Part of a small language model's weights.
Size: 12 layers, width 256, 4 heads of 64, vocabulary 8192, 13.8M parameters.
Architecture: learned positions, no biases in attention or MLP, untied embeddings.
Training: 431M tokens, 6448 steps.
MLP neurons of a small language model. Each row is named by its layer, matrix (up: input weights) and neuron, and shows model dimensions 112-239. Each number is 500 + 50 x the weight over its row's rms, rounded and kept within 0 to 999. Numbers have three digits each.
After each neuron's rows, "fires after" lists the tokens most often just before its 100 highest values on Wikipedia text that the model never trained on. A number after a token or word is its count.

L6.up826:698514446514479509529552435495478462546520588422466528528509467493583442490415541472531522577545543444538467492426547495565453539488408481525457416522534447546546513526466484412605462546543461502563520461510536567493464491428544684440501505476460452558558508513547538444462502527522530449536415589501508438505593497514576510507478540537485510458506451541507518529588510546535536444518
fires after: "=" 47, " =" 11, " W" 7

L3.up834:470478470495448467512446534491595449586456528389490552479628350443553499550528471466506436532500529514465482504456540481505472537483474520493484571570535565506544442469519509535481552515514528462516504463459404537515508476384500581516506447549487423510527501461461506615469540530479480562510461460580478620510434421492463423616465466536493423425406424535462456525437585409416565433431
fires after: "\n\n" 99

L3.up786:551481588537493551505477572483513351388449506485397542404500478460473417481459478484460547522462563521524432613437516525479552537506514547394510497495427442462498445467471560546490476480397510561491485491515540526567425473611438612524488536426503525507619484512587488525563531480509553469448446493499527510544484535461491469467537436513549478529456551551471427522402511491420530417447
fires after: "\n\n" 58, " the" 9, "," 6

L6.up662:492451475559519507521589551427480552576623473537553504415453525515533537554493494484495547573457472472537536467441501478443504558438489505475564527496605453565455388431574513475455460462458525437498571507481445452508518472540485493477545474469430476528496378531519479417483511482551593618519563463587443487434619500461466521554409552529512473403475412561558503490472459436474507489454
fires after: " the" 26, " of" 13, " became" 9, " was" 9, " as" 8, "'" 4

L3.up927:602461483484528502523498464560485390497606475537551453499503498539431432545503513492479458520503575536536557449435442529506593465513503523474541537508488570449520459483528557501470519449431527503456538464423482428582526584493472554498567485460548468471466404597641487525571542567553458436545525527519479544636556512468543571498433589514535453506512551441516496570530528554514599476527
fires after: " the" 58, " a" 9

L6.up214:543455496452548535486381579546585487509491534563475419600555460490487551532501596460471546615428483511519558434643522491481474513602524436540576427473484566506537486584428440535483571504476597498522514436431457499505610531496557436479512473473500467550514544423522467455531484580538517396494372467457480489512484523547417435442458425459432530464465453509499464463486492441475499520494
fires after: "\n\n" 29, "," 21, "\n" 20, " (" 10

L3.up234:463536483518386413559494534498554503436541517461474507444548500594479460541410442611470565506537601484474518494356541446501563531482503522439587559553474438511479561442555498579505464504431490521439492480493393433504481453515535567434512495508453529569496481466538522570548538528469589469468516514504603458590547505551534474550455453477539483457458515602504497556485460481638439496509
fires after: " the" 36, " The" 9, " a" 9, "'" 8, " de" 4

L5.up251:418484524495467417508521512571486546505475571489472533565483464494559536569502519579490464404573475447547452523610483530415529585531526472536420493540513447555514447360490475525484483536488474557463570381498473527512534519531445505538431586548516475485464406464444473444518490445474600486480535548564542454490496526486390513417483484596468560414551539464512535467505503502577386609467
fires after: "|" 83

L4.up33:483521557542484565436369502493540436532533497500539403532467438484451485467436491514554378528536535514514517412534426534561572526480497460583544519432540515484513457526494515513534513441463485483459486507485529374541531566602538584522481608538496471549547500581510369439404449532556499480474511494587468540536479541440527580526470518559559502446451543532489484522494503578456474525514
fires after: " 2" 16, " 3" 14, " 1" 9, " a" 6, " t" 5

L6.up304:440475490521448453496478531552516547487452490504412388523541480511454448545520501564523488627440663506409554540564573448514479402514545384530535490467464505543525491491443527459451544546437427453448540522416467429553496499538454424455393549482439467447433505430526505439503469494469491462622428563491463518508592524490474513446371484569501546484548581475557556433518504396448495533476
fires after: "=" 44, "\n" 14, "\n\n" 9

L5.up111:447468486517509461522473504525378557482550472497490480596483506522439533533542472524471495408564548522519461535514519495579544466517472542470444584534513491517544486456537532499574511441505463353536549611496555457500458393531453487472490508569594451538441443515545440545489543582447479521508502620577546554545519334425505536556522516525513525532535450554523565558570471573533636560477
fires after: "." 50, " the" 7, " mo" 5

L3.up442:439435566474557474536513473531491549506527547499390520447542412500496497543444543549412519611466544450431463532553531458524537552473552496540519498534444534542497459452522440476486525477463433554510533473508438437484454543571485441489477509507460548518502397419549474568538535528536569496498523518497507483621578550487517498461527491445564436475506465508525435498521606484556471449421
fires after: " the" 42, " a" 11, " United" 8, " The" 7, " A" 4

L3.up10:608473495564436502485447462544499526490438428437490546544480598535444531466388463482605449569532525540509451405519421486415419545583545490507515494451487460593580559570626446578531504465465486559426518488463523470482472455499485482502482518515599514473426492468507477505557435493403493498562477484403451499550493487458480565449483506495462499561429520516410555496533464491504535506503
fires after: " of" 37, " in" 24, "," 4

L8.up142:589567510516459433493463462562522443477456511507510435492552523515486467621559516561528508595501557430503444497523461493567453378482466434398461519478471515489514501506434413542411598497517553623455505362447521507497572502459457525471520475415515474443395556497575541555475533528498524640500474536557577409480457603454506610483552502486586602504564489432481428507549468586426446490517
fires after: "=" 59, "History" 7, "s" 4

L3.up583:460515514534538394541594449543547546493443497550530474570511483427399513513488562492447470560526525509521521407417485504493559491546421411539459485540581444528544414556437448519602563519425473511487558506397428442454505528576481516510547586533471505427483501526446446471429530514467492439503530448579534481502504523530495605513437546489469525407456475462515540483487525512520499408520
fires after: "\n" 69, "\n\n" 16, "=" 8, ":" 7

L8.up396:577342433485476497549518555538471626424398565596481524451506494543536497437554529545500441515513538550452530439447543482430533566506494489489523447575501502455509441488503518466500492365468444523471469504563477485397477601482495465560497494456417515553614526444530566508569504617521564496505581552571540488443441477528442506584541479546450532470541476528427525523431530480505461483479
fires after: "\n\n" 70, "." 10

L3.up778:492483498549529538444453411477513485577533486445503395510451631452578445532546445531521534524472522495463514506515552500540579564429501470531541461464592516519454449473587443493604358533502529543518523487541416616509476517560413562485506545513478489499438548542463520542449480577506497465430497436540580504461538494483489577415497546460516432404550492496481510489493564479521539414480
fires after: " the" 51, " |" 6, " The" 4, " 100" 4

L4.up205:567532402490528488504517436446493446506404499495576509521452521443523541505557440432531565579529504415459496490571491447494467412441484414486515466485512506498446459487535478484515517500508413542485471472410575502489414422554529590418582564485503553562454459467503519424436537526502487549567482506463487592413440516436451501400486476492560500520347528455455426575535477552454564495456
fires after: " in" 48, " In" 9

L5.up618:575473519529454564523526500547474573505387420553529510526553511503536493535472427443451506526560447515470563516486455562423541476511541484462551483537402452536472544570563423597555415478516458469558529554490522518551475415550449553459530518547529506415487481491415468547500488411425446536533500494478463469608466422411547505558462539547499560482482460542497466490560535645517447460514
fires after: "'" 52, " in" 6, " the" 5, " on" 4, " Pear" 4

L5.up103:367456517526476438559524463486527549400472457556595506515576476509493452536569497575506492541560477550468490497491441473546558452554450402481396542598499639519512510457549519469474531478458530518500518487448476521465513615530473473341547510505447504430528571419411474499477439491492507462511508481553548486474446500490542583485539526451402461516535495488509525474464562476502511560514
fires after: "." 75, "=" 22

L6.up729:514543360526381478408548464521460496477455491480639480609458511394627508439477450490556512593457538513463449480491585526585522530382502471540452509505504509454454578472509502561534463510484515491440512517547544447407526450513490450444454584529551537479430464469458478510545479631408495482472469574546465472393384477402565526519425496533509508431471511476487520568486542555521500623512
fires after: "." 51, " all" 4, " di" 4, " most" 4

L3.up619:484573589472538457527486440427442417532422538461603538522507546514483542492400510437357465495522581498511566429475469477503459418533467462446496516446399549500462503505616565482421590521478542479492501411516527493500453519624443555483568474427505499485529558497460476632556427564441495434462418533605533470466492541462547567433531475555432503504479526537490416478522528510550471507528
fires after: " 18" 34, " Stadium" 6, " 15" 5, " 17" 5

L5.up660:551488526528471483429521471500397584469487538488498483545539605515513499509453462450558535557526522549562538450541528533493496530518540495537549373523507459526479571453443451553395463594535529439398498502386483474460519492455444530421516511408518495510497506552519563481491476496569500571468467489502440508483487468432558486465479463469468459485518504586435514435504639521483551499527
fires after: " was" 33, " were" 15, " been" 5, " also" 4, "-" 4, " be" 4

L4.up462:418483458433421565526484471475512530447510385499542579544518529469506448535515500543425478542461465474454505496539574364454582463578436415485454449480489555538522509447497485507502567526504480504472539517476406531469570477558442551407471447481471524565534508471510519574534449483540450547526425554575541486475481524519507507432514529540561501552461478488463510484485563566548401409520
fires after: " 18" 32, " in" 17, " 13" 9, " 17" 6, " 15" 5

L4.up696:525425504498532424492468572470488562467544490507485413607510540493481507578508433543550484511548518568464500463513467456490568483424557489587483477451598557525541462627542455584610500422560578464461454541517489496479438506561480458497555536535467463503506507514570466640419460562535524519474426555488476460491499515430506542489547529576536567412542475508413504560501443554542496535520
fires after: " the" 56, "St" 7, "The" 6, " at" 4

L3.up699:571449479533541570504552538549573489507543499516527534461518430390545436613457494617511438529510497592522456459469575472435490487453533526506574573461513494449444544545506469479564528384485641509561532486500498540496490542544484487484460595541431443408582467568524392505520520509435497526485484492525543542537537487518496500451630562590505540528620466525529507579495575381530552437505
fires after: " the" 41, "an" 4, " The" 4, "c" 4

L3.up35:559469496591492562484551597515450447502503544490542517463494469445511476507478463436459424472545492489484501472429466542483485479428524486529446548532443478533514450543584496541479463436415572503536545550514540549516445558484521575470475403535487458618518483498424505573450621547430507460529506506583439461597500420534500505597473451483442458458471582553447468495521483460543500488478
fires after: "\n\n" 99

L4.up415:543432618516489502463571501482406588542464408485568452534484545550484524555562484524508526496491487557512429488383489493523487490457523463486539523537557470528425601467517446500549550447483466502518437473514451463494476395522412621540533551498531527468474532478513428451455514492459490531446516519546453538485491556546522457556548583443502516499486417489520553431538502513518540483529
fires after: " as" 21, " is" 8, " dist" 6, " was" 6, " Ex" 5, " Const" 4

L3.up448:466432492541478553455527411395494505484459513534589539471552435419540480568433481546508492502605478491500493461492412527469492462495491394529486507420553525452396537595426526527604509383552523529379504450493475539539469465532436540517492498475539430473501567545584445577482534514483450582443456462452529479490525520457503571520505504488466498489541568508547541536467550588423366542492
fires after: "=" 90, " =" 4

L5.up150:516537469499446577516400538504471548463461530450543476604563456585433510469554502447494507454475424568488532407554464449510543487448465497529577474607548427467509476568492482528503530499473495529542483499447568508507545542520510498453541499469529504550546439482458448507473434533541562553521510471505492581529544538552511454491425535463432537440520487576551441485525469525492508441451
fires after: "-" 41, " (" 18, "–" 10, " un" 9, " \"" 5

L6.up368:452465452424531503565509479471560451500483553488488426516465491452472507386474498418487501492555476514518475433539474461576479529446495480623508497506472584443514572597464492501652486452551541535532501491377444521398529487395501471445537579451463485579568500460451529449493501458579501417482480452532515445534463503539529478489521470509568459484472515536527466594469495582442321538582
fires after: " |" 24, " Votes" 13, "|" 12, "-" 11, "=" 10, " r" 4

L8.up550:459471507524498492501439539521497463514522496519536449497447506533511438511462506559442481555482495385479518519500569398506490564555433563503580625543527456461454495452493624450533549440413522504511487536471460530455572447518501520461572453528487458458427446570504535628501478441541472444586429547532443524521561523429493492541529525521501512506396514444517531468530530531448468525521
fires after: "–" 17, "/" 11, " 1" 11, "\n\n" 7, " 0" 7, " 2" 6

L6.up507:504481539498549487513510507442521490551437486480506449470523531475364547493525487473539469466641484547440413474489493441368616435587410502537514479555487593443432537449516451548472535529625499543495439537441575447525405571486476569378531497538438488591452505466504474557600545511495547427450485569405450418484495543348534444535504521469521578511435464545458525513556526554525496530618
fires after: " (" 18, "–" 17, " in" 12, " the" 9, " un" 4, " a" 4

L8.up214:546516467571483552476479499569465534527513541592500489533416546505483543454525581458494428578529490447484524505474517446482538527535508456432526507516551540536465456422565554526543507467582540569539513555544512572553502548511537526520425523560479438458554537559519433500540543476550503418588535521501509504463529435427498455475513487463383528511407477453507471489467521491506550443553
fires after: ";" 23, " |" 22, " (" 11, " N" 6, "P" 5

L5.up1022:537626524513487466593519419479568458554429502436470432450520460390575558462504566509508451535516445451470550522471506462571589470474483512545539505507579510435505446425545459473445445451481525382472534470502542478463433559451484562535554515548479529517460472585551551432551485595509588517538512454488445434567508393437525596600548463509396591419406461509524477434489425551486480591442
fires after: " 0" 21, " N" 21, " W" 7, "F" 5

L5.up1006:513488564474421542570428427511451488470498427543523502521536523452585519457497437570484559542512522477432500446496509471482578409486511481583461555466543626483501576467491467506483554529559468555504490568627545555431524610515413416533419548515433409490504446471509458461469518506548520502535448488523507491541444477404544482522438477353454504474473517487431501495407535425543425546444
fires after: "," 20, " as" 17, "/" 12, "=" 9, "  " 6

L8.up866:524485528582458488493532554509505464409472585438494445490477554489466554501487548611510544491555507414529456504479525448392487465533421617535540544466465588440590469479549461531464455476519435545590568503481436507411471477526566516483313485356524548546515507441478494482408527515431408521505459488448467452512535456487549484459483498507454581565495480390490538542470573478447453456450
fires after: "," 45, "  " 10, "." 9, "fo" 5, " gra" 4, " Monte" 4

L4.up399:503462516586493469485550502500516508524485458527556551514493442480498494456546509450530467504506452526477530513395527479471550483597439547546496510486557606539573467452422453466526558538491561635540512519559389505517592471543552535502462487489457520424460492553423584425471533493480533471496545438491466485458488440517403486497410511487423573525486539395483545456503520508548443531525
fires after: " U" 18, " Main" 10, " pre" 9, " Pre" 8, " War" 4, " early" 4

L6.up44:528475439538411475508404614472536583489533572469481461507480475469512478493495543605554439521459550368551474485544535544419407562512511510542523500534540519504516489498485505508541575537467601537451493478498397541491439473501564458509541509428600488505529473478475456461477455461494513434440434524446480489557496461527558458540608529376469582573503400559529527474431483438533504509507
fires after: " |" 37, "|" 22, "," 5

L3.up157:539528404396468518524494441478535505574505416546429523527443527561539439472535554524418521503450435487481344513432545481470535529554535564597425524521561437471527509585470448482597609526467540487440553481462614564518573493430479512516498559456492500338489444491505464517439549459540557478497534484535471551603448579457499509493436551487445495502456520602546457373550482527417342490520
fires after: " |" 38, " —" 24

L8.up273:479502398568506492434493480511522512521542530426537526501599529443587487442507541521524510412514500449548481551452500489461557457515539516555609514560521490482513499381484502463501451417428508618454515488487526403420491613597525449471549526602487445510468419529540488568438472483418538502595494461381483501575468412536540480442379457565376437495461539531524482554492519493443466553441
fires after: "." 28, "=" 15, "\n\n" 5, "s" 4, " However" 4

L3.up22:545508543500516481462435448420518513536585481437584529509471494444466461499506571430475503456497447575528615502463487472416583497424543548531504576541480495483579488574480458460534520454486507384504455525467622434432524470468471511494513601574470457509466543515603540485594523604590535443509444480565423559546468497522517528522534532492488500525415579441500478543429539502462491492519
fires after: " (" 29, " \"" 14, " '" 6, " " 4

L5.up884:479519538490551500556392575464487549406488480412419568444492492498506456450633435555465558541470513450531391510481428523622469530506506463494509494484543522505523460464549549500435511515557476541509548527498507436374466522422557501535484497596499512497488403465418418533524567539556517447473530514469452578473501398526450462503522543503558560504571477528483577527464589473388532524506
fires after: "." 45, "90" 4, "91" 4

L8.up817:461533418534443503508653479492550501599573490467524495464444513409509528528575515604537471563540481519484589511540500526504448489515491491480477394595559495380516488487480519582536562515554461446501514627501500530446415400497462485539531464521545480469423526548487461552542609554536581522441554472454527436526519529515439496507462596548498586509527527433538408481549492526511476495508
fires after: "=" 47, " =" 9, " they" 5

L3.up986:469484462445483472444472496490572470500592651408500465476493490509548518512544497454502526501493510553459484476550579527506576617443443536515491542489475566524587520425499511485475462427465407562432501501422528437560552484535501467564507470480533474600487521537542540493487472556493517523550558497527504487530377418516450445578372439505520459563445523478446442498424510503488542536500
fires after: "\n\n" 58, "^" 7, " of" 6